Weights of a small GPT-style language model, trained from scratch on English Wikipedia: untied embeddings.
MLP neurons of a small language model. Each row is named by its layer, matrix (gate and up: input weights; down: output weights) and neuron, and shows model dimensions 112-239. Each number is 128 + 24 x the weight over its row's rms, rounded and kept within 0 to 255. Numbers have three digits each. A neuron's up and down rows have the sign that makes its largest values positive.
Before each neuron's rows, "raises" lists the tokens whose logits its output raises most directly, leaving later layers aside.

raises: "'s", "’s", "'", "’", "ippi"
L11.gate393:142131107131072133108151113130105146133144066132147125176160154140114123111117096120131110135156080160170146146083116102115141168130153102103103095079148120106138092115130118104160144096107110106133134116111149106110068130115125134137167126121116086141095142129138115145081078173139105131136111096098158096116130106138142104176133130118141151093132136102118123177133131121142143151130
L11.up393:115104124138132088088150110126162114143160130138077128164142108138160167102119102101125167177147141117121148120101102101147142161122130155106133107183130141115153104113149093128125079158100119086122101123142125182148119123110093110143156138135109134117100151125173163131132083103106088159111125122139105144132124161122096120150127150143140138137106112107149146114117162107137092156117
L11.down393:155086131117118145115148135056084152130137134097116123120142123150119107130142104117128138096205118128132124121126132136101149102154150134173137110077137159104149106140146139147107114105160133122096131154132122040116136148158136083105137143140136130107134104167129122117106125117178140138103113116088132126163169107147182125098130089151137150119132132118155095112165157095148134098094

raises: " was", " has", " is", "ceeded", " can"
L11.gate613:086122116122083137111130122138177091135158139130117102101120084158122130110085130130125138106127110129172186124113119113135125122136130124121156122105124131132140149091125139127088097134148162146079134143064156167127108142128135189131123127092112115163123105132094126134148177115120112130100132129156126074137186143121158102134116118105113120145136158158127125101128154126128117089120
L11.up613:155138132117142131179146114133109136133134112164145138152128148134102125143133094116135135101134146131095058145128122145111110152122109144128129123149158118108071106149107089138156184091052103138171133114160139157134132122114145132128112115109149119133143155121163107103115118121147139144138139126144107158119063102128078138130139141146144153108146075102107084111143130119121150158144
L11.down613:106129118108099104079094104135145126104136144085137107140112072143166119074100099130086121124090137121140157115100122107109115144126144118130131128109096148114166142106140136142112078170160194134087096128084155113115130132148118161120155128119136136145100084106098122151165165092131136114099171097163130106132152162119124091124119146136104102100116152155106145134118119101133091112109

raises: "ine", "in", "ina", "ines", "an"
L6.gate438:129112162143099128110127153115119119163115110101123121114158152108103107112111145102168127084114126144141121145156136104106120131155146109107120124154139142118126124123077132134125116117077091124117129126129080115121167098107169137155130135142113121176129166129165157146122079085138193160118094126136133092116161125107165102132148133102107118121148151181131150102113120138170133139143
L6.up438:093118128118076104124157158137131142109114119136164108118058157122152118159125135136117123130131166121107113094144106123146110139148062125098138143142153143144104119102125115110111138121146148157139174200128135143112117105109114159127142161158104124175168133153098145103123123080106154158135144099157113127115200132123093162106117153112124129117123114090116135123104094135143147124100
L6.down438:166125176154188078130156143147107146150122165137100135186119138136120125151182111142112145095166135123134077075139174143116158153118140105141098123159097129118133145123125065160116167160113149145132141162146112133125122155121138157165144102136137142102116068129101161138161099129091121115132112117135157131136156139158150150144153124137161113115146119106103125122180115113096131143120

raises: "ani", "an", "avi", "ania", "ingu"
L11.gate279:142109169142081167078133122135122111088162159142116142128129123115117077108121098168156154159138106136137124143163143096137126097162168130116127125108117090153138109159121111135092164107122158093189133162111143118144141141114157159116122165124107131179149129157064191171148104123111123120062113120126123123107134133100129103156110169148137103077163145136148110123122148144120152170164
L11.up279:103135156125118139103134119110082128116114148111094142106121074054116129124134180143097128126102104130154103112163158153100135116143138149146112142139096101130124100126183141097146102141098109132162148145115129102119148179119149145040114145135116171144126156111130157144103116112141157119118092117108116091111128141128131130134144139090126160141154193134096171140125139107143140175150
L11.down279:104131144124111128141125147132149125120141148156125151170125134152170119153152120175102147109155111105184085084095118117139093186159126135111147116126143094115139110152101088130127171155168158107151125124115169143158133174101080141156137134114125128108138118128122110108139161094121120101134124155156091112133108116126162170107137144133123130133108097102144114058144135124124107093093

raises: "'", "’", "'s", "'\n", "ince"
L11.gate57:137092158130102125171120131130138134125127136113107138134083092120123091140117128144171157122102142122119150160147107119130157122074111072098150124076121097140152119139119140144158140139087117121142156109126108112130053098113128083157148086120105125126114164105135122159148135127139111137128146124136143092128163109159126099131124119117138061133162112134130163170064114105126147136142
L11.up57:086115116106170144187121164154146128161131080123100114145081116142130129179142137133163114121130143120111145103168127162149101164128153170142115113090130103091143101089114110070141165165143143153150106113147134112129142160142122088141132127151090124164116081131125120138113120119141114192146134137112119122113149170143108123138142109131115078133162147136106149139133151101114128108148
L11.down57:157117100116103169115165144121098153158130105092123118132135163132081162114151111139109063139121125152151122104130124119101090142148123132156115086164088122143166119102137111126100105137120090102118107119113084117160140151149105121107142153139140184131147089151127107140104130104109117103099133121149133137165101072113152099176129115167149165079149114114131153089104114100100136125124

raises: " said", " noted", " described", " called", " stated"
L11.gate354:124124133131133145106118123114184128109143214123087073086104129115116131188117086121123130128137164112148207134130077144121120101125098144144113127161104111158118136091102136117131098119137115124080141162129137116093100151109107152114171132130093125101114107112125127142132153153134113152120159156076114115091132151095135135097142134168073111137102125140112078132124115110128141120149
L11.up354:143115130070161151112147132144106134139071115145107088137097101132110144157145131123141091127125147136181128118119109121128122128154112104168149116088111150133174124098097112068145124119125129096138151164093120141126101149118131148125090170115107096177122142111116124186074122080156131160120141138107087129100115144103137128094140124096094105104147111168114108139125145103141123117139
L11.down354:162074109118144132124137066128169095091142153110127118096103094143117148108187080146148112134118124105114131107103108150134125125130111096146130163168114114134133151099146115124187139110141119130109138163147116117091156167085096154137120133170134091129133108106093084098111126118115102111139153137108098151109116095125118121092140132136109139114117128149116084157138128081160142100156

raises: ":", ":\n\n", ":\n", " of", "(s"
L8.gate254:135110134113155165134124120112104161126171140152119153103112117145126126103115144125114153087132099152159166152143111117128137082126108146131127092139142121128129167151108110177170173117108143125155135163096115100134155123133130127148090129116110114131130158133162130135139132123099132103108144151104130119139110144106098147103141114121076099121141123146160196130140143140168112160098
L8.up254:149149136132187093117141123163100149128153128139119140120127136129110148097161147122119101146192136171142140116103137126141164141121090139118119133074119063174120164134119122133133169192120127135098137149184147127113122073111113135151131091095118143209143098173107173109117123139122110094145108115127100117145119191141142093122128153116131122133101160100080129121117150099118120178095
L8.down254:109138151078104151127120103128147107163153130118148140158126141165107109118114124085163100082144096173138165122121148101075082144137117140147197167190157131143141165112108110148146132134130155120114145142168104151112105095098154129129120191054115125154093125086150109155166132133127170110151095141136135129139103164123114145135112169114122102140135098135122127129150129121145128113103

raises: ":\n\n", ":\n", ".\n", ":", ".)"
L11.gate639:126137118157080073124143170135136145130100141107091091131129077119124134087124091144140131144146089128132115117141135084124159161134127128108183093075156121114135144125169144157170118150123115125150133113174123145154096101162142083151154121095117115088137148117139131120156132147114119157132163169158131170133155133136138159145137136116125095164152115110135102120159134152134083139101
L11.up639:124110126133110129116125144136124147159121160144128140148123138118109122101135131141085151141106123080126087132151146130143159109134144172128165088104095101089149138108140177162164115176111123133126133147181172175117108113102106125178113116144122093125124129121121125103172114129099146139148177104165160118132108154110102143178126153142138106180144110109129093127167144153167072129111
L11.down639:118133075083134172137149113121118129157137141146153176147118164148114126123110140119138147142145165130097124157111130139113086146137095112153109134108155105136148147102069084138161131100064082120157135109124143150138127132145163156168111101077131179145100149123128135129123110101119157124087096134167112085167093141140067137146100140116084167094133159129121096141103122077130095148161

raises: "ino", "ine", "ines", "ele", "in"
L6.gate7:149117149134108124169155145144155128117165144123089141119141148147161120168142129097168141108174101091133132148109140147117114107112085152171119113165158079156125173159135151143145155126144130073097109099113088115126169103126129117113157151110156189144143137133130137146142164133114085126155130129134113159148146167087132108124127141108163133129165124108119129142128115150160124117105
L6.up7:135145151134149161152149116118131133112139136123129148131156111166119150164114108134117170133100080081156077103124128135120069110159121158154101144111115106122125144160131122112137175091116186152158119108131122135135151140115136139171130095140146165090151124126122095136148113122130132154147101125096181103106128120144107118164171115158182121112110135139101123154114147125177170123174
L6.down7:101101123110150143081140119127125138145145122180120128129136116122171130114137144151088141143118107087100125144066134113126175134099083132189102134158144141103097092150100094085103136119150120141087109132096131122149192108086126122124147121140129159120146130143118144151161145110146109109140166097093121168126133139147158135111134127123130125093167098104135134116116106140135108168136

raises: "atory", "ators", "atives", "ator", "ative"
L9.gate327:142133071146109105117121144077139098115155116121114116104102138114116112120071104098141114115132122101117111081142112106105151091113093138140172142110152135144132137131110136155120150154132191151098133141137100089081087101100135088127122099154122109137115133130111174083152127170121123173152146156152125175125121110102112127133102114110157158115148100126121138123144094152095117132104
L9.up327:107145144176171149094120169125114148115144133144127117118139133129122120153136124120126152128170142172134159156157128107112063133156153121158136133105137149108114147121171114157123110148124145151106098178158118107093117080166143106109137151103198136140106140100123127111173152060173127126106147123131105136135137123123143152131093111106105109114116144151138138105124102126143146113148
L9.down327:118095101139166103130119146128139136158122131115130103135118144101100136118112104127128167122128088123090151132112139195138125100132083133157180152130120140104079163134089087152107118147091163101112176146120175144105115082103186117116156154146115105128136103156150117112131120113122167130111117158093140125186108111146098174120141136116132154153112101158139086136146092112123142084109

raises: "back", "ted", "ction", "ts", "ters"
L6.gate596:110085115125124126097108102121146133066139108142111076134143102087132147120133110126158143154108121169075139118115182067095128121131106149100130146134111146141128168137066166102107147104137153086174132183164115086136171199100139107135098148141117094115162110133145104123112124139146114144147116153133115113148138101168144121144122103095134126099127092102153168141113182140174149119134
L6.up596:149127128085143123162150084093104114104092156119119143117143102162154116115138115131097122103112143120142164134132125133137140085147119117072115129135114134138184145090114121137159138125117158109130157102084122104117101195156112120111101134170149099128139159144095103102142134095113165081173154097123134097103129107134148127118131134124145129133125128160132125095116119127113120145098
L6.down596:127139174165111122114117144123112105156094146123142185127174135131130150139107100156143132163121094112145170148158126111098104131132148091144146157073121102122100138132134197119153134109131131165136131135148127138097159131124084153128120108168104118103139135145179090161103076125116144124079127151115137156130084107113088103117083133150106147147136164112128103107137133061107092115107

raises: " These", "In", " However", " Although", " Other"
L8.gate484:116115108157171096159149113099055114145150106140129109116126109159166101146136074156111145166088112112131115135176132096135098125121129116114098139127152124128118124123182088093129101119087123148157156085167152164124131136115155110147109149122110164112147179095145093102135127093159106137110089122135147107192141095098135125135122125175147143115113087114079092125165118134125137106108
L8.up484:148121130143113110127105111091132140116094138162096098101104128092122127187090120144134100131082133109115081146200105115152115122144144125160112117133148113128072108145118175151126155108117106075099115131097127133146180132138112146116100100111129149137111108126112057138085116147164156084128070096125116085142155119089119128115149105112141139116131159154075134113116130145062112081121
L8.down484:119135117168169117128108107139093099101139097124115152119153131155124089089151106107147161132120147113143066119161110125111117116086126051159123109149139110096134120120120058122112125132121099100111125094144134171166112121113145087094126146144133143122143137132096143129157143106142127155145131108117150126164122131130146144127161130172117151098147124139091109111110133095174107145064

raises: "ted", "ts", "te", "iences", "tal"
L11.gate402:128167146138095153146164127137123122131113108161124154127150151117100094180124158153156141155121180139109153111111118183143129143145108139109126183130112139123139097110165127144151097149127139135144110123129139143113105150137151105068124110143103132159149139132134130101088112117117106163109129114124157150110130120084087124116113177135081122142145181095164171101088134155114112136098
L11.up402:155113148169087126135146134120139094144115164124122095136172128139097147183092128125110097163167101149156163140116109113160100113144164121126138130171126092136153129096116121139125139117138099105098132116129111097130163122120147145066134107129109095127144182098107099109124148143113137167117132167144146149162084128142102124156103161143135119114106100143086138132157147117163145142108
L11.down402:163155160088122097087120133154163149126095100107145127085146159120115117155122151134120164176143130128103118120179139165130117115132160167095098100123145159079118144104137150154164092140114140135206118195094122116136127119154117135136153135160122126116130155141126123104110093146158090095112126135103191122128114133111133112125091104143143172130145101090132101136167136108187105147133

raises: "ira", "au", "ux", "va", "vin"
L11.gate491:126149110137110153123185139125149103122167117143149129098084144111117118169064171098098135107093113110130139101152124118138124096127124130126103121149118143160104170093147096127160158088112144121111122117176150150139125155114138121102145100081096140075096123079096108130151166113129076162137146140118195125098142115129105157133141138101178091106135089111150147106129118130134101126141
L11.up491:154147149060106144149151144158165080119130109145166139116146181167077098125117130145160126109092119105140130115172122114086160124120160150144117102098170116140113117143102113173132146139138100133096125103152126167087127158102116130112120105128119123117102088124087136140154105111126121133120168085116134137176155139128114156129185136117172180098138154105176127162118138105161138136108
L11.down491:132136139124100133143164099124116177147127128135105134176085129147128169117156162108127150115140123123124150119106115115135103145165161166176131148146113183142146149169138114152157134083135149148107130112095151100133114104108124141127133128090099128100136160109131155110103149153167096152133112114170151149093133132137121121158124156138093086143124143101107096112152134122114125160132

raises: "ably", "able", "ative", "atory", "ability"
L7.gate573:137170142123128108124115159106125087107089131079102129170099110147129126152081071106139130169122115088170135116169152121089159161099129126129128122127098161163148136126120159145058092117159123135136186093171132099161139143157127126171117149083108130086165165143149109126107146130147134109131136152140112132160116124153126137142149151143129133148099154103134176129112105127125158118133
L7.up573:155123162112111110118142103171149146127106113106109140124144125097084130106098163148103117129121128126162105084168124175090158184136116146092116136117182126162133141179126124111140118120121134116117098104144179125150120078108144120149123086127133125165147152142101123112143124111148143128151116089130110160134117114088112110094132110098138146089088121115097154135118083132180118093083
L7.down573:088086146119164146115156090137151139161124059109074138100147127176123084129202130104106148095110082122143125097087125141082091117110140130135152182155132125133117156110127066099119127137146176150105136110087105161116133141146133085119161137123112146126134166094072154075149115134092083126112131139147161130156111086131155154141129121157139116150148140141100120104114086145120147139113

raises: "ina", "ine", "ines", "en", "int"
L11.gate220:091111127133123167154155129145113144102138187168146149106147107141135114110160178124142153146130090144135118105140105098108131166141115109105153104143141086142089185185133139119147152125137145116095142132185127142128127156147140118132142122116151114135131129108131112126116148101114098110139114123129124108122110102155161144117100153112101065150102123163129183131142143115134189130106
L11.up220:115154117127123106124114134144153124122141136168130158151121148129116108088163077125118131168124135112135137110145159110115109123116139144139107145164128091101141173135108179155105166147142125123147104111138147121105131179121162136186185078182109106097121135082116139121126152127160104163187133151122118140143121137136172150151160088110094129165152125165125144150085191107143092131173
L11.down220:163120108116122125128172151132094136131134156114152124133120137112179147125133131137107127106147099104112093141129114170139120100116116104141139119173133125142119149156142113170135129132126213122128141131117145137103110092132101086145117190121123134122112118124117081105110115126144146126108119136095116108124094125133171098131104102133137086131121117157148120096123109099143153124133

raises: " which", " whom", " whose", " example", "iven"
L8.gate0:085155111156154098115170159112134117127166101121139105132114101063151137143126156169130111141132112081147115126160093135105117118151099141131158122121135106143127161130115133100128123148117112111140154132154053122141141093156146087133131168167111186133088117118194136115106131109144130148113080134095129159146134107109091116109073146104106150138118185131154149143142123121159109152163
L8.up0:107135194161109145145160142140133135114123144127098124107140096112107138139125110180106092116134151103103091126137122135129121179152114087161167109150125129163117132174126099161092113133090083133120128115139097102116114114097136131127131154104106095122140118133180144166161103135140141183102167135067104141108111140150143160128101138125147140098119167132130135087171096126076159124165
L8.down0:111133094163152143096121123140194108100108118130151113084108155093137139125137141133087117163127141147127137146144105121133099146103126160084134097143110155155126069170135081098126104139135153116157137122129134134094121108167122119131085146167167128142127137143137092123111124133154099135104093124116128114121072125120145141158133122152124136060128183169145130117120132141093122122157

raises: "ately", "ate", "ates", "ation", "ac"
L11.gate351:091146126148136085105164121117167100105129154111141147097126113106139101153109141103176155137137154182129107123118124169127160091140083120093163119105159076167136136151148143160080115109128184138145131147132083141116105107137129106109154122145141092134135095141164153125119120143106105137099145153107156127149160144157119152116125135119116150177117161136173117107095137137079120144104
L11.up351:161115159121116106133147153114145114151135104122161168108137099100106143102148167105089097109137122138104109103124097130116183131161149104120131152120144118121129097134124147117159147118090197127125133138093132131116185106086161114132174103101158103123127116128126149106136063167116161118150117129143129128129098132126145146132076167109127112087125153104086152129098148125074116102082
L11.down351:127115165151123105156136138143085137119141145113113166073168157145131168165120135112116089139198144125090146122158168134141161117147126134138148234115116122081135155099124155129130109130119186118103157133111163108142130103169137129135179127152153139155109120145100108125108110123107119122150173120142163118097136110150131163174097133139113159096104136136097090128123107111116149131136

raises: " times", " days", " months", " years", " minutes"
L8.gate442:098122109153182090070135111103136159141119120119121153125174116111119108142113146124116129133143129106160166148179143163108119117080087125129137130073145071085127126145123151118171151127094124100104089124075099136125100116136149087133152148103121167150153105119093111155163132155111125161111126101120154137145098118156147124121130176084128104172139139187155156132115108101132114159135
L8.up442:173115187114105134141155156106116153150156135110142121150147115122175163158122109127108144150138124104170145117141161127121123110183147162111112112162147129157129119145146142116114132126113128080102131132129094127129124103111167141132114167150157152088138138096116112143161133126077104161158116102145131128150097143116163180112097176129144116123095115090131146100124132116137105132102
L8.down442:117114108191154139067138118061121150124105152130093153150153104108144141114103144099133132120130137136140147129154132164103157162084076100137117149097121069068131127152123131139096118152135161128058108124109113170162118104157132090123124144117151166085133126130077132141143124186124140142114159130164169132123090142126153136115156149128139106162107124164178096136135119086128103128103

raises: ".\n\n", ".", ".\n", ".\"\n\n", ".\""
L7.gate139:164101166114108120154086132164147137106145172095079141124121142139111116123127167152096114129133085113137164110164136113146125152145104144113139150169151156127134108106077135100154145129128131137135142131118151088159113115177098125113100141120080130104141140145136141143153129118069129147114140122100101151115107147145118122112165076111117145127122124131118168106133103071134146096158
L7.up139:129149144128128132120096150145145112101137122120047101145122159156108085088111170146133100152145113106131144103162121151137095133128116124136117088123136142120159108106108127060150119145112172125106116133134134120153117134137123123098153121164088100075146104156131117139197161136092140134112155115106124143117136124165133124104170099089132093125137141117144156094130118055156164096139
L7.down139:146107135151171116152117127144080118149089112102152130141118098091107163129098149087140154148106162127086122121109147124150149088115134147133141153138129116138120114115091126141077133112124100144145135141105140132066144144134138133117128110139200155145128096091127145112153105115187128107112140118143137139135127113131122135157112135145140119134094123141090118157147140131096103138134

raises: "al", "ational", "aling", "ative", "ations"
L8.gate614:112131081122116118131157124101127115131118082111124191126133118141105111107140128155124170169159143137135156106114089103094136124130101124128116120132163077126140161140098105149108104091115100100143090137132091131130124098124160157089131133160122135115085147146145134096116141157118096106138132195133119154135116127128159148120110181130117152107120169112118124150157088143091118119150
L8.up614:117132147117126089141152097125203101133119117130124151106124106123123113107160141147110183123143084140086104138168150156103108146131130138159163144136130142147157147093084155156121125137088120109115138135164111159128132149118156111144119098104107146139102116124144112093122072124140152110121129099148117152145120140144150155131110128155142150154128099124126180129094118152111114058140
L8.down614:106079157155131134118146136147146121145127060141144105112128144146107105153097127120121129131151130114164100096169115177101098113114131113133191139122128148160159114166075150122156129154178167108124134146111092103117126081145139121168150131102119128130106133101131126124114119117103078127110152164124135175116114130107107111150132137152102111102150136173116115121118108116156128090144

raises: "ation", "ate", "ating", "t", "ta"
L6.gate276:139108168160134151125143144121147110087125129128127149142126120146100140100173128072130133121164146129104123146123135160144167108146095121086171094117094114098127181106135143120084082116155103106097147108157178144159114125140114147121138097122167113154112153133072127144140120119117151105132126128167124121169162105138130132126131173120118126165111147116117102156104128145134136120114
L6.up276:172131113116103097119183148187126122127105131075124148148150100109143133111139122126095119089128143192111125134152130122121141101122126106144130134075092139114130155107137074110119133156122161129157093132115183128156100108111161137121158080146142147135162109101153163167158114159128194122130077113114132126181153110162099134127157161109109119152133122133125120102130108104145152094142
L6.down276:111089126113173122161145117100137135133147124141134153122133146139148150165142151102102122148160100119110116081150133149121141115105143105140134136108139121095147094176115165190157128088120152121129174105128103116142159101190110154186162155159116139149146126138144144098101058133139082124089122137123145157128155163119122166166083174149086141139132121161104119112086124145098095149125

raises: ".", "urp", ".)", ".\n\n", "ort"
L11.gate106:099133149105126125159126127118139117144137112111154101099149086146109094108118132141121157201151077147128128120136115131161145187107114127103143136150117169164145141090095143111110131112162094078137136122142165107086107132148140155110171145131153106075111159108145135103115102127106106119113160130101087108167088137116124150135172131150142122174083123105127103170092160138131162095130
L11.up106:110127135078121149122104082111156106117099095128113129096119110120072135119117149179152104132156117142141111096141103160140120107098121158072115101099131112101120114140110136131158167154137137124109089145165109146112106124119091138128091153111146122149161148101090127088112155134083095176136161121110132137159131136142103129141160112134189097155100149088165123144140152110147129114121
L11.down106:134119141163140153120145095091131122189153140121194126139100106126076120098096140166141144139110147138140096146155121129174103124111126131157164150114146163075120120109134107127111104113117144101142126110138093106113103097102119141128131155090116130135118150103127118130131085110191110146102096149171134175107098113124135137114118100132110120168085125132119118087133097113105108124118

raises: " However", " Although", " This", " Despite", " They"
L7.gate229:132151167152161124106140123120103185111116105172123107098132102105158112127080123124138129157117132109105116132151124106114129099141133081121088127139102128135136128142111129110103147151117117127131156112123111164158141170130148117088140106096118110127129143138141131106144110118144146087148127106103164090187143086123122137121170087109170162116155115156102095138134125121114125105104
L7.up229:136152108160108106114183131106144111159112169158116141130160124136135135149145067130128130119107146117135092120119148088116119181142106079160150158133111117142117137149148132119132112105154123136158147117123091155110107102109141087174128124126155081151134134101140116146084111107155121115108118134130087074181106097122118139163135156176107135124152120099159088127102082091098146179098
L7.down229:119104121146151114106107112130091128108112084115126119129148139131143113143113123103132150105100128090120080112149124097138131107101127066123126121129131122095125120129145087108119113147107098091106122122139092174159111140148172127084138154138111159151152136100096110120158101120106139134151132126108171134180109107114146110093140110119104179081159148121072080131139115136156114112086

raises: " they", " he", ",", " she", " it"
L8.gate45:176120123101119124136117104132128161069125133115129150131113163125118084147139137138135124171155163130137132162161100130151104139120123132187119161120150170164121161139096120134110174164099121099154097132133133165155155130172144125122119086071110061111126133131157168114156115141113097154149147109117116102126113094117120149119115102124141156136118092115149137107183128116140123121176
L8.up45:130111120128085142117078120113141151126125160123119139147164127145121158131120113143082159143133145136122112106138122168126121121139120121152118136100118147126125131154114163146095145114129141127167074156148119112082123115085119183144092112073115117117057152099138151119136169138111093129128151101111116168178128129122081150114127102152132117171167121155108126113124109079149139113120
L8.down45:117141116095174166111150114104096164124087112133116080140112134078116143143130128126150137147133140114103067125175128180139128164112103165160115128154137113114150140186096114091167135120128101108111122135101148122166171100090110115158144140171143140121160141079163120149116123114089147122166128124118141144111061090115120169110129133154142161142143139111129117148139150150122156122153

raises: " they", " it", " she", " he", " these"
L11.gate473:132137119130100109137108118134128160086125092142116096097143125093127114130093133115142145143156175130119124117104109176114117095136134168119089156149125187104110115130134138126117128143144143140108122142131195187150137133111112102125122161142113128078131145169150120150180107116130158106140143119130118168132149097126109151103112102130129128126167168130061093147102140142138119134169
L11.up473:155134083132146129134125105112136106120146126144119143091087072145149138122135121090093113119164129162126112128145107147123159190119101144124146119119121160127112103141146155126177138117116119132120125113114146162138121146156139153130141106118137144093107168103165152143142110134101117096138115082139127113149120070129112152129163105123130137167152153117087110160127130119151109151150
L11.down473:123116149104130159134151136149117136088140126153082140130113125115171090166130125155131170145128141181114112129112097126145086151128162122126095145141163113102112109123090124115094131107136154141144136158115131157142146167089125105143141142164141142178133091095154071123113105132147173151166165143113135153133111124112103159107125158126117141119146160107103110125136088111125126132113

raises: "ion", "ions", "ive", "ary", "ational"
L7.gate487:116155130136113096127116123113123088103131125172091144091162160099157164137107128135109128141191104137127143164138153146156154094122122096099156163103159119137159122155156134138145091097122085105122142163110184115167093070127150084121099130150139136112126123146121127110076149163151076126121101155096085169178125161123135138143127126112107102172126144145110127112162090109127112092122
L7.up487:144091150110090099143161100108112105117100071193134153165134116121143155123138145119092116138146121129165146118138137103145144085095130135137126098115102123142141132141135131139105088139122143111128117125129087147155131090109128095152146129123101142129158140141129089137100146133115091111161129151118062105152148142158118151104098144112107140133096118177097100134149114119119141089098
L7.down487:122120112159135149139123120117119144123127098164151147109140097148098146157092153137111144140193136132121088116113098109120154080101102125140149158109144141134146154122106148126146096134133090145118137149076139100150139106135146119108160100183131160154131111146135127081142115129107111168152157144129100132098083161097186081163106148113129131118112190116151133143157097122109098141096

raises: "ted", "ts", "ion", "aint", "ledge"
L7.gate519:148149135092105108121159135095149160120115148141160126140187136079125092107122134145163128137147111124109109123146111109140126129125145152136141149142147146104137158137157122139144124144117113132116073136098113090134150158146147159138132119087125157163164119137118155153125108125134151150112132118128144114095139098154097117188161177103144168186107147124166129103090104149123142117114
L7.up519:171114172134106144145128079102104119148152122127125099140127122096113142120129094141120127087150138102101106116117104126159156100113158131119180109109103139097120153133136178194116156129151143145139108152114158114175138107149127113127149110136102168136146126149147127128103148103132174108131110109171159055133141125149141158123100130105179113123073134138135161123131109089121127128094
L7.down519:140118108139160121115126144157122133104098104142123104111136110145167119140104117135152108189121159124125147175143134161130119142163134125123131132123114134144148128111119133089133089141117145116162158133111135128103092121146137119122107135175151104140113108136091121102109104103111074128107146123119118130115138172104123110152117155165139150090151128127136135119106118166105162123146

raises: "ock", "ine", "ut", "ind", "ines"
L7.gate571:118081159123127165151143131140145156132138111121187113113104089117125131111100129133175100103135173173136116148157157085111089173149115103128131110145145078097127110118127100116130117123111159147139109152112125108166105098098147111187118102125119117134118154119098122177138119124097170128126110084108125127112094146088142132118136108161128128134104171138132101129149133091127116166103
L7.up571:140120144113129118141168095177153129083145168112138123143145185128070123177135150138131143108130137117135096172125112130116117121131129152090163076145120105114146110103144124136142132125168153123138122156076127078138080137119128115152106102125128184162103129112106109124111095156160151105114109111119089106147152116094100131134146122186105139100111163125168130105167121104125167093129
L7.down571:127109191137126168158137137133105099140142121130141086117096128154119129152118117118119150142126154128099149123129115118106140139120081163113098119145136139095142147136101171122112119131153173138130150124157126158086154146132095167156134068150146123109106119137100149136139099116142175109128133113099118136147107121118098096165172124125127141088090112126131089090143074133137143109100

raises: "iting", "ition", "ited", "ites", "itions"
L9.gate418:142124134115124139118146121138139142116142189163142120113103139104136138112089120121105136148170101125105113134126189145138149096118133098103122139132127092144195135171135153145144151137134106124139178152122133134138140100152172083091111111147109110102129105117135126143163151105085120112099103132167089100170116117159166125144101116103113118115163120147108169135085100112131150126118
L9.up418:114135142111061103142110148169124117103116172164144095125099115136124139172127096155137128128177142099141125111153100114107138099150116122129119143120129130114147120091176137164123137126140137111120132114110145086115123144112124114124093111146158173086141167169115088127140153123125135167114134090161094130128154156198136133124103130098114169114156084115065132114124122104166135160132
L9.down418:109091096101142158112118143154132107139119187093194121143084129101145155126080133097101127141164126114146124099083148146131152110069154122132151141132108129129160096133149178143165080164131110148104188118100137118110130095110110117102106150091122100147143089137116127189185135156096109158109132112151123118166132146154135126170124160133142078134107145120129126093091120096108129124076

raises: "ably", "als", "ite", "al", "ative"
L9.gate183:156103173163127092070146115080136119092117144153090132151163130100127125137120113102121171125135129156144133119140126140131122123112106060146085115083184124135166161113121114113097072127142096138106120165168123151143102141116167110127103081129134144100064091138106156156133165171079143150113124165083055171169117126136182152092115134127109123161132173147127153120160146116088129140091
L9.up183:134141135090154125144167121104163133113117152142144114153129124142130128131125148141109154118130102151123065106137132161161146116111123088075099110159141167164156127129121152076105125112147150118137163125130124127150117124154130089129125098116140178135139154170128171097130142121146124130157137141101097122170155149102101079140117151135085125145133121144142115116106127114126099154140
L9.down183:137129117116071138124087139139170136100141121132158162153108119154119139142122095104124076132129112158124116097126206170109091133104140104161126180133152145159126141130127103139197114082120106155116143116096087133128108143141160130159093105147118148129098107160161122157142123138146106150110147164141093130154142086100126126123146135154158124108152139111103119129104096159109140101107

raises: " |\n", "76", "75", "77", "53"
L11.gate483:129082154102121106154144159141083118114148118142154133114119104146132107177124134119143110109172157120065147117134127165133123098145097147102065144122129162091114112109149121170099115145150102121083114135121129103154154112125106160142099134120125107158152153148117099162119099148153123138138100123118121148131143111127134173137139154106084131158131150093153133165145118140112122126145
L11.up483:099118125131088140146163121067122107105103131061121113118124107160113119125099103171122140144152127084178064123144151116113152158125146110128119104146137084111153138110139147158163117146125081112160147158117151116060126127126145126148119125117113084121159158122122130145147116156120147166124129143134098119129122155079102128168165137162136142098147148143114160118099126072127139120181
L11.down483:148172130090123112145105137163121125138156126179112108140123137150137114114168130123130161121145168168120116144139125113042119148147105107112149145126088128117112098114142124205090078116119131147165118122105170106156129158137164156159116146118116124139143100137102125137114132116159146135134127117139142145147122124137097139149145083131088127151133117108176132157167117033151133165164